Weights of a small GPT-style language model, trained from scratch on English Wikipedia: MLP 1280 GeGLU, tied embeddings.
MLP neurons of a small language model. Each row is named by its layer, matrix (down: output weights) and neuron, and shows model dimensions 48-143. Each number is 500 + 40 x the weight over its row's rms, rounded and kept within 0 to 999. Numbers have three digits each. A neuron's up and down rows have the sign that makes its largest values positive.
A block is one neuron, or neurons of one layer that tend to fire together. Before each block is what it responds to, as a language model described it from the Wikipedia text at the highest values.

Responds to: Final word-piece endings of nouns, mostly plural -s/-es/-tions, completing a split word just before a preposition like of, in, from (schem-es, fail-ures, casual-ties).
L11.down455:512475472410440551512389561439505439507516463466485481505465545418514486516486547514512522500435561501513496486492517446507456484501529587476496449425530481517542577546489458532487516557528574509540508526463540532453521510543491496549438506482498473479466422531510491461452517477488604515
L11.down462:459506526459469492563429479473547456520452444503510504410497474464526478491551459474511485495530474435495476393520504536568448524533531518488489487445418495465463530518446487458562533515466500484562569422470484471518477497524483515536436501476486520501554506452521465448439521455582533519
L11.down840:464489475400523514485457466499514533482533505474487484470537509441491436523454546502540463511483560507498508526484503537494513444451445475455499530540513467524530427559532497475502690472499528547537419547437554553494502489488501461583483489479456491425537541472476472505549508489481605437
L11.down850:458485490498467451522455526515453513532465557537525506461474510504447421504475447545583511425462524420428485460500496538582523542512457431544512563397516511471504497523465580429536546553474551489540502514484476463524528502523472449525459481490466458616539401481501434453500448494545520517

Responds to: Opening word pieces shared by several different words, especially min (mining, minister, minimize, mind), plus reg, stat, ind, Cong.
L6.down526:485520516465428521547463486524436543469546528480511508525550527444499494450479458525492464472544487502533513490479519526446415478466516456540551463541470494491575511417444565509492409636474454477441555512483508522548480544458435537495506399493467525502488550407481534559523465516496510468
L6.down909:549516526468532512597523427387453440496469507569569511515461469538376498482459456565475497541474508513488491488538505503471517529536536519458472445527439482471401531498531587582459496487491466479453556531501504490535464468536476584483546473540549580426526489481492505547463479557481461468

Responds to: Short fragments that begin or join words: hyphens in compounds (Korean-language, Civil War-era), possessive apostrophes (Greece's), and word-initial ph/qu (phone, phase, quirky).
L11.down382:427436465466476537459533522564534480496520449559427521543531522579484530528517508514387547568526502534506487472493467520496537490430474461422459511480454504464515558537527534552609489480615543440434483500504433535437483481486499495500532509471439506531429509506424464537562567461478462488
L11.down529:490459453459473518519596527518496531472464502557429466549527520460539485454477472553516463529453485572484441534423459505454491490515435499497516505513528463510497491509506504473514462555408546488540442559539577497457471464607529493550504461509505518534481495475545493470532469490550464540
L11.down610:501518512503500521481439517511455400466538439525463552486572530584477504474475517503450569516397510489551463440535512527438501483519491471437420532474498510418527434463516460531517520520439480417437628461481454499494508467424532507506578471496460456507523450498458597503523511505522503433
L11.down1186:496473466516457544486562469500469457545503544457588544392511493503521531578548426477468571514508465437448540537504540498420549533425514453459520533495572512544452529514546552524555530524494497507552533450453465575502452488517467455491550569493484519489425479511469508489515471513467542400

Responds to: Possessive pronouns his, her or their before a noun (her mother's, his father's), plus word-initial pieces like rel(ated), coll(aborated), and forms of come.
L6.down752:497462533480490423490473536474493462466409407537502569456593533445441513476533486528519495510486444574558472515469494509537549468503483560508453475542486469590512443489556497494446440521541549522515536507514501473526486495496514513465510556416503484504538488507516467532514502467470467518
L6.down940:525496552458540503480510497499527448510494470467492531492457474521445511447468467501546490585493498523486468454419437552485459495505489515514554551492477467480470449519468444544443541447426464505424576566471478555473503474564494509503531482475435515499502482462475436550474466448423509542

Responds to: Hyphens or dashes joining two parts of a compound name or term, e.g. Campbell-Taylor, Ross–Ade, NA-35, black-brown; also mid-word fragments like Trin-id-ad.
L6.down857:498621468573534552511482538441490488466499426468492543487508471490514483490490524495525494471561473554466471516516511514471502571533417544474468518504510541522400482524509469556545440574520495492502441463525465511498470455488496415493450569559554496526485484486528518459564385542512517464
L6.down939:572496542530471502433502542492496513494511502569490481488568509558549492431528527489495413461505485516505490428473516523560483506530448526431542536480494530542449528468459451490569553456483486486496472515473464475444505551488451528545457516475492477410428496504477511509486476499509522525

Responds to: Short first or middle pieces of words split into subword tokens, especially mon/Mon, min and pri/Pri, as in Montreal, month, ammonia, prior.
L2.down5:576484485488491472450446465525471527490461534433546523453475499474444447486421543571517508500526479521530478494525530516553522484505455514506418505537503490548494458516490504512461513518494498521506556550407478541489437595464505528440569486543566554478484431540501569476582441529435457512
L2.down213:521483509476533532519489465485488571507565443451601515476527470560508557478541470495543480519582511431462449413493481455470549418501501520549554500572443499507478490456474517517494527491455524433469523546501465500538436466492571458474410521470494560525549430534494483455413472465450567515
L2.down306:496446523483487438477577458589407518455483437544536506442566472501414469486451485463532488510456516457366586541536496502496514477477495473486479538480480479504509539463510505539462496486555567464521518456562501453540492452447511477494452469490526508530434563512559475567494495463511465500
L2.down417:528527501560528471539450562458494492496508477499527505530487518458457503498475553418566481435549497502479517460476450491509494495531468471497538516479578485555534517494476560444451492540588478468550454526509493485408511481526524475445511484510499499563472538523470413414542437490448465513
L2.down749:492517567502509499519522512437518443467488540516536503527465472567419449529456513454529415466535525539484584551503498483452542504494514488499444507534505532432455539490509512467509534453486451449472494492558561466477596556447461531480494578454456593505481482543499484498452536502528501493
L2.down940:553495510543583488496548472521474513484449428519525523519508491511465496444450495527518508531609485496424417451516489491422486528471557538484507472495504549521533530500476481507458593411551571528491509563501492503538503497450543482478472446460470516514496480551484449509404541546526518457
L2.down1007:458508486532584441504527485491461493533482496464530475490490519537449522448512473582558507472509432493413453514483431503526542566565485566476437560468506526486493477585416556537554498423509545480568492522500459485507484448539552490458489477506492537488481517508505507444460458524576483477
L2.down1232:560535414473486456486572434464518474485537522455513492512511509534404546453537530532514512435510507501506477491434486543444491524474494518526535482517533496476510504546462546462486538506471483428468518488485471495470445442471579422470495494509478477495496471504465482499464511531565480499

Responds to: Hyphens joining compound modifiers in sports and music text, like first-round, two-year, play-off, plus lone word-internal o/ō pieces, like Waynesbor-o, Chikk-ō.
L2.down144:531531413515490492540516448423403522459522517571421531475470451471472518551488536527468467515541480463531491422571553495494536467508458590508422546518506486544542495490543489481509493467512574470469488511523501509536473477407438499432511472576566509505472570531506522488562490536519559493
L2.down157:513458455480505553554536414439534509446523503467507524483506482489486555525536495549483467443516502486496535495532468499507484527580443517515498489531460435517460479502481439471530510452553468558574478490511507517539434491483501536640532487573533490525441465464475500541515482459445515510
L2.down450:517472519475445456519439509491483495492448530429494506475452519460465538513445472470544448450425456488523451425511462520500502519528567479507504534539496517473452498548443527489504416428487516527554473580441535464468491504458455514581477517568408521500550500539510449554499455550504513429
L2.down492:512504486446534484509501570441530540418542479488467549505502464507499517582480437521474523447520447446489547407559566474533506497520408546521455491484477430510540444456524470486463466490491487472491552536524479470532451450543426416502458504495519529438469522555537451484496453435514511563
L2.down648:520444438450508571557475469471504501506484489481485547539482494483513436523496451531492428418537478513442495454535441494483559554515496510484470577497501517528522537493535535541503482450518521537547539561470468545559496480473412470591455429509446540481489514499536423561533516485505555510
L2.down769:504422461545428542530515456489493433426511467502453531466539417483433535505544388568488474452580564447441507429560545561505497492495492514532564486553496513496541438466451475514543471509547485459473505503518500552535521423477451463475511469513495505512455451559398513463453462468522465510
L2.down1036:460515432498466554511476465454456503534449539471465514417461498479472478495496480550466560461479471502623422517505498475443478555461517544520552474518496495523447521559453495445567591473497525442516548524529494446516548514524523520468491445518537430539514603470485467558529453470457478530
L2.down1212:551477516464501444595494559389583472442485536522476489492507551515404532534431495494506425552492520577485548488481474488480473426535472552568533501490490510496510470514382510491523465490492466440493501427508468497478505488559510542592493551514549520484452523579485533483497474509456476421

Responds to: Opening fragments of multi-token words, mostly min, reg, res, where the word continues, as in min-imize, reg-ister, res-cue.
L11.down115:474476456555484481474434509474455473523484499526500422549483490523448493505429534567525577504610508523570505432515530503521386485524496515501501513509572459526500541523529612508583476479473512477482578476502504426514514490512545540496508477569500555472531492459465518474509493513496515505
L11.down133:430503471494504477504495468464548480496538531434487494520526618532487483579450415509559553486504469453461433482568442470551488504483524485525468467451471489439557500511521510490419488551496534455438602481534492540482464508480465480511509481440516511466448545461465533544534463521452515481
L11.down301:545474577493411431562527465511539541469492475501482542553502511453527489481509508486558487482539504461563537502529477517631515472500475435508469544624496413454437518583508515491470497431566478555528463480550441546514446540471551481556531547481465493444536410520511510504505555488515451480
L11.down1185:565467538485527444465475554512489436537535492494429517489520476522449520449500513480519491416555525536473430469531497507468473473436519557465509470694489525541553518530540495507484574456462512463448454538492508495549434468489488587510477522500494540438511453531450473508469560529456482455

Responds to: Final pieces of multi-token words that expect a following complement, strongest for taxonomy ranks (Gen-us of, sub-family of, Binomial name), also allow-s, open-ing ceremony, typ-es of.
L2.down76:489556491496436481478453472483537512502550463493599503545481552567485503512552493538488516571561481496507418487497510536441500542494494556601541522497479501491515503436582531534517486562454475452412454453490466509498440462510500553475496476548468477447500435489485551441578500498490539506
L2.down240:439488509499456497548465479476388492416494460421470493533472471511453501533587561531536487522509526432524482444481467485507541453473438434506407514498519494505493435504415530513518538532526524493421492503481456469505507514502615542558461508504502523491566510526561553452581579506393454497
L2.down615:468456485531419512469519476557524441518523524431458465498589477509514414501503556465461492595507522463532483480469487550520554503491467534576552439473501480502502517509528446576522519483501468597507524478513513443540429472452444482511495509488561576532455514487522471465480525551467553503
L2.down732:461505505535438460529544399487463516515447435495442501528520522555538474466560540500515601452488488577479537500458497589511489555483478474503489547411439475500504519490376605472521440466547536423492481462486442518591554499499498471557486501440489485485551500507495467517566450526514488471
L2.down753:454543523489559490465494433459573467507509504522593493505513480550524501454549459407457589487472442505454509585462448513440489499555544453521512571449489500559490475509510519493480469486516531535496455480457502478490476497456483457537522503591576578515480525528572483527561475490416456450
L2.down777:445541573470487477456452503465506463519473510496514474543423528518459478505516480493478473468511457513515514497484459498464447463488563495600497525545515549403476508426471447500568449433527566525512547501490524530495548423518467540485496508450550544482518506506512496471462421501495478510
L2.down1043:538543545581489586559506435502452496512501495548491515535507490521509566538508504465552486595457535521495538424429460512484502537511508501502508510499509548567459553510527508476497575449480513478472455456508484440500586470454477506477449529465539495509494560528539451504448489513491506561
L2.down1209:497492475477526398509558526450560480454388443471515494501522511444504472461460474556456550426584463553519471481485425565460449517508471490522449478458503540501504537422436516519496460441433484591484507492523475478509489477459555498512491519563523473534476457544501565477516567470432486428

Responds to: Determiners and modifiers opening a noun phrase that expects a noun next, such as every, each, next, same, his, early.
L2.down0:424473506474569504524501498494579450518544470514502523513503476554458481500571449443520505536515482474476519456540485547420483468536487525546482524478546459550542488500524507541496453420533532527495527527553538522538493451525574505469483476526501523529489481547482472443478523518561432463
L2.down38:542497497484514518583521527506459565580421452413568554470509507555406548499477501498412483519546509487506502490501475431503508444476486503520466506543532519488492495556437523574498454489490481453507498435473484522462474518578558517561537432504523504553478486452498445460458453497530569554
L2.down319:497507447464514438517557549488592496519518472454504522559507509509479565402519521519437472445468446437578546508535458433537461544433488464567504447547477585559463503521488450513471458481523500445548401535509531499516458425467502506450446449441438472486505547439474462577438513581525512498
L2.down377:590454461506415487491527471490553543547575439527534452531450512533540500523493550489433440551464490480467476513511508575525500498463521457508455455525535510531478470542543561479501493522491515507439544456592467497508491409545531489502475509489587442462485477542490414516515431461478576543
L2.down416:509502489495437484547535512518576448518482521502456522507567518517467483545523487513496489525499523525461535470487472553559511500482509485455460482453488474582510494543488505461493486418523518557459512547503462460547427619514544519522436568521471539529407495458494540528489469466461455561
L2.down440:468541570429482425554595552553552546453490519505474503531535416518523556456512458444437417603485493520499441451533422450548520488481509461576479531506501489521401459528478524533541473449542427463522474490494423626494460490535500539564519443541477546462464496519485549576432463504491442520
L2.down1035:479510556499538471493492510477548562446497430476514512478503451557453520539554471473489538497483602497480551482445507463485528475545504476500453551529526480497465516530438523545505533553462484514499484537552541532557514485537571463529487479486566434508458503539492496473478461521488517553
L2.down1062:481505521537489520553444613552497521473495478399481540513548500510475502539526535489517524418495523520475484508464482475543476484480524431519546517467544497495504396474548502509557489593497532482501482482529430512537460482518516488524428460529454564518461501471447565501496533479476548510

Responds to: Prepositions, mostly "of" and "in", placed right after a head noun to begin a modifier phrase, as in nature of, wreckage of, development in; sometimes a word-ending piece completing that noun.
L6.down529:528432521516569472426466447468499491452492511445417485533468502515509478422532515438401460475507543480512538510459460520541501495504455494504474493498454531544511449530441516511488497499455599544502459479499485513474516531478451471582483498451510529558520514496504478593510554504492523464
L6.down638:513544466488519504471465405510509515397567464532503510486476502527481501462507534507432557465505510592435476470479414571494551508536484453509453460484538472472522482433438501483522463560460507466485453494531497563537518499439472466446487444499475506483442481506536482487494507471541448454